{
  "head_dim": 32,
  "norm_place": "post",
  "norm_eps": 1e-05,
  "positions": "learned",
  "qk_norm": false,
  "tie_word_embeddings": true,
  "init": "normal",
  "max_grad_norm": 1.0,
  "batch_tokens": 65536,
  "train_tokens": 461700000
}
MLP neurons of a small language model. Each row is named by its layer, matrix (down: output weights) and neuron, and shows model dimensions 176-303. Each number is 128 + 32 x the weight over its row's rms, rounded and kept within 0 to 255. Numbers have three digits each.
Before each neuron's rows, "fires before" lists the tokens most often just after its 100 highest values on Wikipedia text that the model never trained on.

fires before: " |", "7", " m", "%"
L2.down736:111099119112116086138124163109146071120149160138199094097045143082160163118106189112121106131110107167105124105170124150140125130086121150127113107161100144150172140134159093100158084182129094153090191114179133110139122107127128135145121191102166174146081113162124132059132086164119175173111101153135095082119186195163102129085135108104149155170084181080142109052209095084152111162221

fires before: " |", ";", "\n", "."
L2.down494:072143092126133097121123135102137105138096167101153083040170175105113094170135100147152109142149131145134150201129165055133120087099126100128095174130146130126105131092160151130115155096083119121070097144127148158145136074190086139199103112130113184105137106173133121118151169139100145180110140142149158140126096164149171089112106093109146081098106131172095120117150119165056054154137

fires before: ",", ".", "oc", " |"
L2.down705:151135134110112112059094092081146106108131200181148079109104080114099123153140122089109106128120099151152141115031129171133122117092152131118098120146130123061115191105170185133112196143092122118119138157197118091116105091126153112130117134140129160103164088167074193153142134086112074154169069144054134146117119121143173123098123149132155232104127177125153125133129125179139134155146

fires before: "|", "\n"
L7.down136:080169099098153128102084138116127081192153161202119116095119129179171136133088065144135133093129132090204089063112145136146128149104119154076122122127183145123166175102179085104093142135077135122108117087118158142134089117131118126125077143162140089201128124051113141131193131134169043108116137140196117117166148122115097120178185095136157178184137083102160133139116142154158110149113

fires before: " |", "–", ":", ")", "\n", ";"
L4.down996:085174140127108190147134138158149112142095138149132122114156139147063109123165071090160146135080141151133051106122076116124095081108103112135093119178107220055186099166122129100137117098108109162109045143177121105157113117123129125126108142117095144143103069106144172158136120175120197145118144177165083090122138113112123110068144129056145114142129151118143097137106139085106180167083

fires before: "|", "′", " Ref", " GA"
L7.down1147:159098164098150089130103131125145129106121139184163181115152109140136068123096151167097060204156119167094121157071094105150119144111178095132168120160141073109044107176126163123123154162156142098115171160068117135134139141110128106100111142152213166100085159127131137140120115093097135102140152132102081156162165185116179150160154091116132170222068089178136110155110121148116099097100

fires before: ",", ".", " of", " in", " such"
L2.down1493:096217105155140141109097136130071051123104140198145159095169103151120122085166140070144112128178124135147079131115218175020103137148113126132111116151140128147160171155110135156119126125114116100136091085112113145137139119097168110141116138090133146042197142131127106137127164130181140116147133145127166085082104099139094114115118194169109108121083094121081163120114111138184152046168

fires before: " |", ";", ".", ":", ")"
L2.down26:061082124103049196101105115163189137147107184101123152102135156094104148122145126146130122149111154148161144136117166127123107120112145163105155161118097112111141153124128182053135132120123094143123148149114095157148087091079114175142079151133116190165135162115158113069108110131010152094143165138101135111149148124086060133132129135114171191149175132118160122126079110126120131141103

fires before: "\n", " on", " in", " |", "us", " by"
L4.down422:126039158165123141084123141142025154151145087120125140118174188171091159082164120130139092144129129102107132131207096141088130108110131089152233148116183212064127115137149134135102146087119124157116126074154154086121127138144109120117114148129113138142051101116152120130141161088142164130128096135119149111152151103134208137130116158097074155157159180098087072120178123149176109153089

fires before: ",", " |", ":", "00"
L7.down715:127105100137091127148119168115160125165084097189095165126145125088132136143081080108111135157138133128176121124128112043095105193171160170139105089101123170133107173141133108120090148144085051176090139160133153079098145156114122093158188112073141153178141115195141155116118134099158171162205159137144147112142132138094149178096066136141094114174122151142188138135198104185086056138131

fires before: " |", " to", ".", " by", " work"
L2.down1138:118103103145130121118082170113073125138137123172083119099088141108180117080127187097105143145124102142154149103099101138138178106145164153140170093106153209174133121135161126070102142155162156161086121100117075099152131107133148107146114142069102144194048112072067104080103056136143143135146098173101160129143133154076170142154185109147079163121144099171144163134161072139148144090138

fires before: "|", "\n", "-"
L7.down1084:161121127143100069117121100113147099139169105097094122109162141170120138207125108135155123170109060131137103118103124126127135117111131124069105094091157095163181150070179126180093131058159124135138179124136103128151112104112171132099091112163120086167150143105104150095159108136139100146159144126135170181117193143076096112140174064132163127157113056120146163080099179179115131056140

fires before: " |", ":", ".", "'", "p"
L2.down757:103156124151140119212169154141099113163127083166150121113118123120162069119145173082081135106132070103168182138094175143067113186087149130133141120137144179155180113108103097068116128129194132106113088145156074102150130108099123125085095164104115176052172136151099085108134159141068165157151102149081113100103129157110133125075131124172121173085081168113113133173116094090131129162135

fires before: "\n", " |", " work"
L2.down374:126129161101113108162151147129050114192121158151132063049108200129110161091155144175114119104131158142093114126129187153179161160145159142125140131117179122146034126127095152138117164112102123171143104116207039091126129077191125079139166130096198185116130132128080103123121101056163113130099111109133171094102119141118094130128186133176066075105110100125117141161112110144127146130131

fires before: "\n", " |"
L7.down248:065121117202137127145143131169133148121126123147109146086173116157145120169184129119155101120164104148068114159128104135120147108166104149146097154079116139100110155103088124205134113117117094143139172115100137099114127144127129136135116094124111065157126141167136222141101122146120170093111154147139169133143113147154139095141151105128172164110171060092155170108112123170143108104079

fires before: "\n", "."
L2.down805:069136170112133139128032122123083129137099152101083158041135159160170170143104130185159097128131174153170129110116179137145123106096102113086109091135130124168129107128165115127086105190092170133089148123125176170140105103125154132124127088134170104117140144118087127107128159178131116109142128107142155182132082092130174108124080113145110106131107094137059156090102157159120113152104

fires before: ",", ".", "\n", " |", " and", " -"
L2.down670:146108109118040090098132143137131056078107128048095117103114143147137138134081126095109131117127192173087061119167143119081134169153148110099076096139145148156194131178162096109093171158192153183143076173210073059137185093150139149160103111121080105131113133063114089096170106146150188128115124127162115093137169130138143109156182135105102098176133147098120130108181060155126180165151

fires before: "\n", "-", "|"
L7.down209:084087137162147096081123112125148121167102139106128093124110125157149134166148119194184126199078126117092095126153133147157120131102165147121128138126116104164157137139077098125111115118104121097118164158113157091162105155102193164041106128160146090121131097112116216112149128142087148132142154142134152100101137104096130162149112049109165169179184127129100150089111138154081106166060

fires before: " |", "–", ":", " 1999"
L7.down826:130093115123146068130138121103129155147159100120108162185137159128146121084155169168131129147119101100161128171133103132051210133146080127210133066128144158109162082145130192109067174080137117134106149126129141079143119087116151066156072159115128080184131144117119132175066113161135188126104214131106106185132125109103155125144125096142083184065159143190177187187115125128123095097139

fires before: " |", "|", ";", "\n"
L7.down3:103151066145156157144116142134141111145156110152107110079156097192154107125076128103155130083152090108104111111122160026150126141124134166136122144112155115132165136162168056113129145142096168127087071118144099143116155146150209143155127154164107123065097093087082101116122133088150090124083132083187109090188169129126126159118166120149125147107150119122210093105106098172154124115112

fires before: "-", " of", " and", " for", "\n"
L7.down1048:168063113126142099094066142090144104088115082116091168157142138180147140129080180167127110107118121094111110086136085115113168180130089148162102084118162137089193118106171094059095119117139098135121163127158155126116178177192051088118112145176059162134154092106111128114176078169109113106112118112113150106152123113174153150095167144123145144161116152077178166045126137123101098087114

fires before: "\n", " |", "|", " 0", " –", " and"
L7.down1144:057141130124149106154121113158119108190163121135102081147138095149220116113131123111173145157144118162170141142188141118143158121166129124136062182148145136148131100160136117141065147145089196136090133106144092117113057109140091115100114186064182065116177089101121124127097181162160142132103115186149103116175180142151153048173144118116154121136138081156176181106148157152182121132099

fires before: "\n", " 0"
L7.down1527:133131166117113113153115186157122145182164133132155090083108118103150127140152088163142183161141088120144102096149142073111090169134105165130113133108106131072166161162139121117126085065124095078149174076132116095152108116172174180118098088084118080142139102134140171157171108106168095121090178114115203138120129147175153107091102080102113185125200133126180122128115139160059102123074

fires before: ".", "ody", " |", "ord", ":", ";"
L2.down446:136078122121094170127140113131127144094166083159112110124144194160122099152144128096128127108101079139109148050091144154142071112104145155127077142114132139093133077088151157131080164165138103127146143144135107138119154139088096191131134118102100173130133124116141142150124108162178089175211102181101178102124106097146169136164137067106163145108173104105169138110127175140171149102167

fires before: "|", " Sport", "."
L7.down275:088115137121124132135085127127104145114207107146080164095155153143217116152124111077177073079148126082125154127156084082170164147112152093191037132089158134125076120111155102122128149145118175153115141130151092150061126157190113076112048165102102130140177109064111101180113151194129167124170150145168125130142182128137153124145135138111128168134108148141173173139110153164116079099148

fires before: "\n", "|", "–", " "
L7.down591:102106091152164195148082150171101097126155163127165119086157114089195098142093152132099147161160084115155115154122165067161125160113099142150134122100145106107095086120112062136118162137095133111098133151142140146137147131126054127154134182149079143113089044125107098114157121116127162149146137104121155121141127164107158090125127094169090142183093133185177150092151178177159076115124

fires before: " |", ":", "."
L7.down40:079188142113107132103167176165128126103141092086107118142170078154144206086105102141189146123104164130134154103091138128133125139118109162138128168111166168130126133097169121085148140147104134178131078126112152111132113157158176085143139172139108122120159098122150175112150125153191141093187100132158143155161115100086145170103171162103119103114096175161098145151122112128124144141095

fires before: "\n", "|", "."
L7.down1154:081088126158127160079117133136147069174058115088125139091137120142169125169063139144154152121131099166090096088112098073162126183067131153100101142157135122175144095131110079145133150169116143120132130158155178100143132136115121124102096134111138102181142105132060154115132106161184112151105112087153175094087144149166142080157127072066170157141155089101170110160128128144088126146090

fires before: " |", ";", ".", ")"
L2.down568:124114120161143095130090077112124161111128157181159163142114197133172124133090184051145126128091083137125132122113131099090126093094080105107112154111161188094161115039113127104093120142191104174115131113141164075142104156118158128076138144054133145112116091174149085110119154105093152135132138141087123038132147150147096173147086175161139109136071123152161139122115122120045123090161

fires before: ".", " |", " ", ",", " 4", "g"
L7.down959:141133124111106091107136105066194160141141114083164101133119156135113074112136116126132168190117092102182172147114088218134162105178135140085106089100084101132108121129138105165117095122120129129074168128138145122126130141118081139133116124166132178154097089106166147167136149164139134166109126199166156108092142171149195172107087112122114149117120093106134116138147127105183085140190

fires before: "-", "\n", " "
L7.down1458:158125143119156112096097196107137099139149094136102104072132121163159201106129162099147136133121124132139123068081121120102209140185114150138161114127175163105180063168128175102139094133118117125104154154200138153162119131137111096122145175169099168154077134124070102153160054147168134119143118101104083128137165151108146133178159154198147098139161106078061147103178144103168152108116

fires before: " |", ",", "–", " 30", " 2003", " –"
L7.down299:127152112125119130096129135168083122107147114143114223134105135113100188076138212102170145216116117112183147193097149085058170152202138126178118103127174100112130153141116149117061107121113110178056118091117168073129103156077125084080126107075144140124174133128092161115069100152129125140154147151092127117179130134119155080084110090157144144064164160145129144202149144124077141113125

fires before: "|", "\n"
L7.down146:165193105143190092172071100181130133165112127124094141104130131118131180129154158132146148146142096198148151116143120140176109138162148112134117047104113106122107097089146087102120082171135044111081174048121125116199112106110131139133088103066179141137092156095112115094128129079112147138135132119108115142160123169122131129099067148141123114129143146148191144113114110165081170120119

fires before: " |", " (", " Silva"
L2.down155:120139097114118073143131189096145097070082117177153103075104085119121177113091144145110116127178147065082105163161152078166155150096149126110068077161171120107129161076169117082095140107130130107139149146156155106109123120158161120115057174156050123163127138103132062066108095126121182103168100128175133135060118150136092080089115167122103168135073154101093134076177136109087152133157

fires before: "-", "\n", "|"
L7.down344:123107121166147146122110128085136113096104130076124125088105109184135169186070169144125147148125111080133075061120052156166113147144112090132191154127121079094155114152113144136121082160128147128154161153120180188065095188103076147156110168085120090090099129087098091119113133135107165131180133134151096163131116116093076165166176091143203148109126095044082136105133152139125171112069

fires before: "–", ";", ",", ")", " |"
L2.down914:104112100137070066124071130136099085141129202152079101149134123132057118095137121153120123142092124065200068158102118067114166106110147117098125135130072150145179171212102187068111072127130150093134109133177067123116108139132113156112117136171130140143141184115112114113088095173141120111201181118133128129144110125128099142077072068124135151174128111120121177164093163163176134111176

fires before: " |", "\n", ",", "."
L7.down635:130067120124088140215074172135177134122174110191094134132120120115177153107096111094062140128132114164119107142089044155108142120148176157121118094110117177137112160151158080146133093149136125151129175099108062098115091114172142148183111169125115171156082089108119108134150175085190175148113122050155133082133143120133097140097145124161126196052120153144083120185120119141171086127069

fires before: " |", ";"
L4.down1454:134132146070112117085179130134102128105121127139177120146104144116083158077194171159126097131146126165140124158105166175130193093149115151111127107182123157159148098092159122139155126168144083124122169080090110074128151142133150091127135129144132133165124103083120127104168123122175172168133066201091083087152121196148100111077108135146132152101141106089112111124093131114113188149113

fires before: ",", ".", " and", " to", "\n"
L2.down596:186127158122039025099102182115182075128113140154104117149123167139164145149059113072080127097110145177108075118105145127066070148180163112132047097057173189156170102102177109069098114134154104138098133193215076039155118058146128194147095108192144160125094121093071139121154110117123159153134089167122116100119155157111132149139170135083109115137135106095129145150165127141080125164130

fires before: " as", " to", " for", ":", " by"
L4.down382:144204140094052177133155105139168127129067095130152119132105122087031097102197131154139130142115091115123127145127044142073192086121187049118122156143105129142059140182137161152157088172102083142121129130069189115131142072092152178149122156112103127086112138148101105168132089180152182131145135154142131087126148122088085101096115119117108153131118161148114084139200148157151157142080

fires before: "\n", "B", "|"
L7.down1260:061145144168080102169150121148114119120108138120128154117080103120131149091141205126218136163119104085123152121095117133131111138136175103170152129107091124138224135132047143107169155152129108159124095118157142119159132129072153145145154114110151151122143152151107129098066132148151130087086210137057138061174167099075120115086189153115144145056183129172180137158114126127136074147131

fires before: " as", " to", " a"
L4.down537:201166170120138105178131162112122162167160157104150092141094116157138097096115028041109133092200120123140081101146122142086127082162163158108075137127113136074136134152127137121124113102151117101125102181112082193099077179116161129121112134178156140133104126103126070165120212138155184121147107142145182126141190173139110137070118120143116150107108106095114079119111141149155142124115

fires before: " |", " /", " as", ";"
L2.down958:146137071145093146122067126108151142201181127118131152114109127089052096118089125174111118101150113174140155143090165136144062054064136141181135168185101144173082120129132092106115076126092093157092143125079105110121131168100135121132125159135159140097080110160106220115122129161165061130076188113158192121087134117117135125109075106115077182124143099135148091135159173136159164100142

fires before: "′", " 94", "|", " 5", " 119"
L7.down689:153112108131114147071128145096153077169134149189074143108148164165155150068117110090189136172128163115152046108114136096140101104163178102194107127093098094181128120079076116086111164152133198163084144148127073124114145159140164162104110166151146093089125062091134123106087122168108134142091144123195144165152157131130223137138138106122109181121170111167192155127078095144135105102088

fires before: " not", " to", " as", ".", " by", ".,"
L2.down1345:146087109132114155176175160132105132142149085097110149169143159105097125118143100131095131118110135166128116104085083195168151140143144098075114111126148129085122152143093068077151131114107062085105150063151191120143131146114120131148084110124132172028076141141123112143105097147129208139146130151099126115141117128026100180195122102049139119095089175143139161106175191145164138109110

fires before: "\n", ")", ";", "–", " |"
L7.down1013:125119116145168122129125159130122159063147090151123163082122106083129192122138104164149117112180130134119187115098110064121146114176091160150123165119153096110117108080166104130097113092153159075106162154094142149200156066128179095055100184123120084183167073151071152104142161160149091125093066094120188072120123179128145137103116076133118166147160111151130140081092131136184102141142